config = dict(
    num_hidden_layers=8,
    hidden_size=768,
    num_attention_heads=6,
    num_key_value_heads=6,
    head_dim=128,
    intermediate_size=2048,
    vocab_size=16384,
    hidden_act='swiglu',
    norm='rmsnorm',
    norm_place='pre',
    norm_eps=1e-05,
    positions='rope',
    rope_theta=10000.0,
    rope_fraction=1.0,
    qk_norm=False,
    attn_scale=0.0884,
    bias='none',
    tie_word_embeddings=False,
    parallel_block=True,
    init='normal',
    init_std_qkv=0.0132,
    init_std_o=0.0,
    init_std_up=0.0132,
    init_std_down=0.0,
    optimizer='adamw',
    learning_rate=0.000509,
    beta1=0.9,
    beta2=0.95,
    weight_decay=0.36,
    lr_head=0.00707,
    warmup_steps=393,
    schedule='wsd',
    decay_fraction=0.949,
    decay_shape='linear',
    final_lr_fraction=0.0,
    batch_tokens=131072,
    max_seq_len=1024,
    doc_mask=False,
    train_tokens=831700000,
    max_steps=6346,
    dataset='wikipedia_en',
)
MLP neurons of a small language model. Each row is named by its layer, matrix (gate and up: input weights) and neuron, and shows model dimensions 480-607. Each number is 500 + 50 x the weight over its row's rms, rounded and kept within 0 to 999. Numbers have three digits each. A neuron's up and down rows have the sign that makes its largest values positive.
After each neuron's rows, "fires on" lists the tokens most often at its 100 highest values on Wikipedia text that the model never trained on. A number after a token or word is its count.

L5.gate1989:536528508508506500538548498577506508473498520474503387559427541531438511479471453485507462530510479443466582471492494417476553398519483444452354594437540450537434467477392439503505529464520484549464432556549513392450504495530522476508486412518542509467533518472502486422473447525462433563563366542601410485422558509479475510456513481476557488521538554466546473521493438479532562543487
L5.up1989:503531568484470512512470435485520514453575509624544469544487436521500484498520543572432469598449413501453403471505509523571553544521428528467462480441515458448518363465503550555482510582472451583540581460527510465369608511428501534554524488486508477488540459506564502551516498469504476547472488504488481471518460563472568501550508430488513546469492436436447426572463471578571562479565
fires on: "\n" 28, " b" 11, "-" 8, " ft" 7, " m" 7

L5.gate408:489465543545531489474437444558557450595528551545404457470470513545552515525488526427505448520491526597408582516576503549479547541515548451516586495523506456470440445493549501558500526491602554507513459447558490459441442541514517494552480587472482408537493536550466456513587471561524543365441534450460474456556562559551432489495493503448458529554551437532510454568454522475457460480435
L5.up408:542452426510532520499502449612536488534591568490513612461519502605527607405518491471502471549532496431474537455496594475494515471446561488553563514355529494450475555512483578425480423493519493513562492488563573405576508718446496490512575544474470458528537494566566546490444583444520460478476505510523453471489523568459489467493468560397532499539529503517418411523515379493437472447544
fires on: "," 40, ")," 8, "ch" 6, " party" 5, " team" 5

L5.gate1064:514512399473503418472534591570492649532573419534540390502578461512532461624569465486493543507582531610522520553512446420546463509473460456444550528475501512445465544466549528448431432496450475469461564452466443503349444446471508562519599587434470491484544464458490509507509474483595419567554465396411463470518600571611576494519472479506564516552507574513410484633550553513562458464393
L5.up1064:484528471454468489436557528429506459552491456490473490490586503497453526472411508478399460624508541536553538510501478481558453427540466537517492504459455397504539508475539545435526457540486552457542486532515421511546438529514494527476443442478541482496564517414458461540520448521496466472478503523375449598563594485483432470535477550508482381499483509504467408485470443479413517496534
fires on: "\n" 42, "-" 19, "–" 8, " one" 7

L5.gate83:427517508575605469479504492425515459475561516377471500436525596493534466609496522461549526474451443483498494468439601448470675406329386534462568514442496579478493537511459534450472540490564585568498486428462535497584421464462515552424478385503463526548447578485597499560534499454466579489426445470504520550630481616561463491481460469486571574581434474435526540541442498497487418568440
L5.up83:514500503563554470466443491475567435493545468515485518475527550553521514437471532528519583516474453453515475508488563505486482422420395608429492525458595489450524530516512457404512481482540476452580522471483467460465370513511483439393553529453481469520505530473488482469485488408467555458494455496600528488654370485485515473506480431474427509436504439473469532498540484480512508494524
fires on: "," 29, " on" 24, " and" 8, ":" 4, " of" 4, " after" 4

L5.gate210:390439394432562468604495537414600431438535403483498548464459483491476554523396516472484483486434491551471411485452504639513560445428413526574488522499502465470442526498475540518445430467417517525521487477479512477506467576407488528483536451407466415473583505524453520543391458417541575501564422549558483550499529489479528586411503524510458496618503537468523499563419436498474519588539
L5.up210:572487459434501494440522470501489513485523474567487554515531586421512460517471424471487452395438528511536477429491403458540393566519519481445470463537452540445532582490484509524478538492499453467531530418520481495483519555475512532525506533545547519528589498535516404480462484423481408542588462512463412510446418552465564496602506579498457459555505535421494509470465495425479536504586
fires on: "." 97

L5.gate1821:565512528445509452471563472536585524509463512471512465542536523475490395563492581477514517564414519522526455440542480531529485454393504471473484477491472505453520523487492428441484502492473604557548584451579444537559488458525480503518577565535584510499629449540525499488542466460566446566502486560374476492527509484599453565442521462573466550519487491517457592471506501485604488498571
L5.up1821:549498487597544528458525455506401541600503564534487432452449523553505419522519446544524535486475476642536486587551480544548438523507512512543523520414535599480510486561567520442499445530432578450458524591551510491536407502456432432505563490493488494544495481488419395496523555390502416459577467487538450497525562453590476600521503464395485448470526571557525436562487510520485454478462
fires on: "–" 49, "-" 18, " in" 4

L5.gate1631:420546522456607537474481512452527534523510472523624480509444567502536440506522405502474536462505519536385550436459396445521446449542427487415448495516538554499473423445484485531443542444518519448484385552500561467423510599488464425464466444529438447521480608524513538536521490459445539499455486513559425452441544523491567586460433514493536411526534519468466538542471417538548488583418
L5.up1631:533443473449547485488381440533507508480513486432444484534455568469466513510420470489533484430510509562437413513478477568462546449463536460462420504519466513526470488413504500573405456484515455485525518429504529497504539448424515611556541454431530463512577556570476590644440502538590440570559509424454518468575506541429459447452495424589455537586464608369517543446400459473502485503569
fires on: "." 70, " m" 17

L5.gate932:546504492640504546437473516535459537582441542438513477540478508571540538528567519539522471492490538469523494517472630579629464489534434433480496470568553522517440457397511556424487485454571479482541481533545615436576459521508473409396516481455423411429469550539583556460520531535454462477492549433577500508446534452447569507556477454524527435551476460501471479484513477558515544566429
L5.up932:592468394575535461494411485496500529538562529491421606478433475530489500523531512490513446494462492517562546439489537540640566582418547466536480587505463521399545477562451385404505410438443394494528513565531447591538527549433567621566514556482491482458491473582479438458467442522504501532458443565487512493478521448516496490493507483544559505578496562538562512487543445533550535528526
fires on: " |" 45, " m" 12

L5.gate152:513471527521494488556404585500438621493519502490535494468394482471548477444496479608546502489550548585457527509602495490595539481472512470576527497483519494544503415550503558490493434504581530506518411354497470480463576465565528477484562502479471524480464514523456499452579477528535490525532474523408458465475583476466535453519506486527539479399504544505502555530502596534543496491445
L5.up152:434457461531544440583434502537547469451591526511479519447420481567498481358472529436499509477480547455564403434559539478486608485435412506472554524508524517513528485546419509426444467472558512525501488407462496491564564563454394398439608555465439434473428545506388485471540454516451470420552399509522546408558513439462606524517427602596506596489467501496449462563484504516462531508488
fires on: "," 82, ")," 12

L5.gate1726:508498471539517483438470530537473527470506520556501481484518448527457460420447515542583617527502477601443549479513451507537397522449454522479470523464485470522483443511542529488478516548468475509475549518526489505481554516396477521515446473567556519454531546441514492530619504508451539522481463536435404607562507526522464536544545506478447512604485441526505426497517532498484531506545
L5.up1726:487450497489528384482415486520614513535630583522485492521451503576367574479433514439491508482447471550478484488456588559462481509463538483475524488490505555552477484563526486411467437424434482465540508462547486453470550522503536530519537568474528474522493459538362534531521455409522491553508477582438491507579440459443494513602512493580429486559443603498445469498484530508493537451515
fires on: "." 37, "," 24, " (" 6, ":" 5, "\n" 4